From a checkpoint of a small transformer trained on Wikipedia.
Size: 10 layers, width 256, 4 heads of 64, MLP 1024 tanh GELU.
Architecture: LayerNorm before each block, biases, tied embeddings.
Training: a variant of Adam for these matrices, 202M tokens.
MLP neurons of a small language model. Each row is named by its layer, matrix (down: output weights) and neuron, and shows model dimensions 64-127. Each number is 50 + 10 x the weight over its row's rms, rounded and kept within 0 to 99.
Before each neuron's rows, "fires before" lists the tokens most often just after its 100 highest values on Wikipedia text that the model never trained on.

fires before: "st", "d", "m", "n", "v", "j"
L5.down978:63 55 48 37 43 50 39 68 48 44 62 44 44 38 56 69 50 64 49 39 42 40 62 30 45 45 54 54 34 49 39 53 59 55 47 60 34 53 30 56 58 36 49 50 46 35 48 57 70 69 52 47 47 57 50 31 40 58 48 64 39 45 46 55

fires before: " The", " It", " A", " B", " In", " U"
L7.down762:54 58 56 32 41 66 56 54 56 72 69 48 51 52 48 42 58 41 38 54 34 39 42 46 33 59 55 54 56 38 45 48 47 66 64 50 49 62 33 51 53 35 41 49 63 47 38 33 43 61 48 62 41 41 58 49 35 60 38 69 49 65 44 41

fires before: "5", "8", "7", "3", "0", "1"
L7.down240:60 40 49 41 50 50 48 33 45 61 58 45 48 50 46 53 39 55 59 23 45 47 72 32 62 54 38 40 37 45 52 67 46 56 50 46 63 50 51 65 47 48 54 45 33 50 66 55 41 40 50 55 26 53 46 42 41 45 46 60 66 52 65 46

fires before: "e", "ed", "es", "ion", "ely", "ib"
L7.down490:69 49 34 48 44 35 50 52 50 52 43 52 35 51 39 53 57 54 53 59 54 48 43 57 43 59 47 56 38 37 58 51 51 62 33 38 60 58 60 54 58 36 42 38 74 54 50 58 45 61 64 33 62 47 49 62 54 56 60 33 53 47 55 48

fires before: ",", " |", " of", " to", ":", " in"
L3.down981:37 43 50 53 54 44 66 38 57 55 51 50 55 56 56 52 59 48 64 67 45 77 59 44 55 43 44 40 63 66 58 46 47 57 49 54 58 56 52 52 31 64 39 57 44 50 43 46 49 52 50 62 38 45 49 27 49 44 38 44 55 73 45 71

fires before: "ut", "ies", "re", "ond", "ial", "it"
L5.down13:35 38 58 45 40 45 39 59 49 46 40 59 52 58 62 42 55 68 37 61 53 64 34 40 50 48 44 57 45 58 48 56 52 51 44 61 38 59 44 57 52 49 51 55 52 54 52 44 66 56 49 53 51 52 36 42 65 46 61 51 57 44 29 57

fires before: "ic", "rat", "i", "ical", ","
L3.down306:45 36 55 53 63 44 58 62 42 52 43 34 37 36 48 64 41 49 44 27 56 84 33 53 59 51 47 43 53 59 61 49 48 58 54 56 27 50 42 57 48 55 45 53 40 60 67 39 39 35 37 48 53 49 41 51 54 51 65 42 43 53 66 66

fires before: "y", "ic", "ical", "ies", "ied"
L7.down883:60 44 62 53 56 61 62 58 53 58 65 63 46 60 41 48 46 59 62 35 36 54 43 74 55 61 49 58 53 49 78 55 63 46 50 30 42 56 37 36 52 37 58 58 62 57 69 55 55 43 42 40 61 78 69 45 58 45 41 66 44 59 45 48

fires before: " ", " of", ",", " to"
L7.down860:45 48 54 57 56 56 48 38 47 59 36 50 43 49 56 56 61 39 57 53 43 63 54 51 48 71 50 55 40 60 55 43 48 67 62 32 47 39 46 60 48 43 56 53 35 35 46 69 55 48 57 50 55 54 60 51 50 40 40 64 58 71 56 29

fires before: "ar", "ampion", "art", "o", "all", "ild"
L5.down96:43 31 41 59 69 57 44 40 53 47 43 57 51 44 50 48 46 44 67 48 60 44 59 50 46 43 45 50 37 65 52 54 31 36 54 47 45 42 39 45 57 67 47 58 48 66 47 40 48 27 51 52 34 52 54 69 36 51 41 56 63 58 60 34

fires before: "e", "p", "es", "ely", "am"
L5.down991:57 54 54 53 51 29 53 61 40 42 41 56 31 56 44 21 53 50 50 43 45 44 46 46 38 41 38 55 60 53 38 52 61 51 41 47 54 57 47 40 54 45 55 62 73 45 52 68 54 59 50 52 45 57 45 47 51 48 64 29 40 35 25 61

fires before: "|", "C", "D"
L7.down196:55 37 33 41 47 54 50 53 50 32 38 63 43 51 53 39 51 56 48 52 49 41 48 45 49 53 51 42 40 55 33 55 36 44 48 69 53 41 50 38 63 53 72 44 49 49 51 39 47 57 52 62 50 41 58 53 50 46 62 50 49 50 46 48

fires before: "en", "is", "ren", "eng", "iam"
L5.down418:52 62 58 34 52 51 45 42 38 30 53 49 57 38 38 55 32 41 51 46 41 50 50 54 57 50 51 56 44 63 57 51 55 41 49 47 51 28 38 42 46 52 53 53 38 56 36 52 65 48 47 59 73 44 57 55 52 50 70 70 47 38 47 58

fires before: " ", "0", " (", "8", "5"
L7.down134:43 33 68 56 55 29 46 63 45 38 43 52 35 50 44 55 52 39 40 55 46 63 72 60 49 57 53 37 61 40 50 49 70 45 43 51 69 41 46 48 56 53 43 49 58 50 43 45 42 52 39 47 42 67 63 44 47 45 52 29 58 61 47 46

fires before: "9", "orn", "8"
L5.down253:42 49 39 37 53 54 53 61 45 54 44 53 47 47 33 52 43 53 45 64 36 47 82 39 31 45 30 57 42 50 66 37 56 61 47 64 45 48 44 54 36 46 50 43 61 48 52 49 44 42 34 54 40 58 46 33 53 48 39 72 59 60 42 46

fires before: "ction", "ct", "ard", "cted"
L7.down302:29 52 41 51 43 36 54 44 52 40 57 45 49 34 48 40 63 69 48 24 43 44 57 70 54 54 32 59 66 41 41 54 76 47 48 34 46 37 45 61 56 47 53 46 49 43 63 63 56 64 50 43 54 55 39 33 54 62 57 56 62 29 52 50

fires before: "0", "her", "5", "9", "2"
L7.down181:44 40 38 51 58 40 50 57 73 46 46 76 40 35 46 46 54 41 48 60 48 39 48 46 46 26 61 74 35 43 44 46 30 36 39 51 57 65 46 61 57 44 46 43 72 59 41 40 48 41 42 43 48 46 49 39 58 30 66 51 48 50 31 46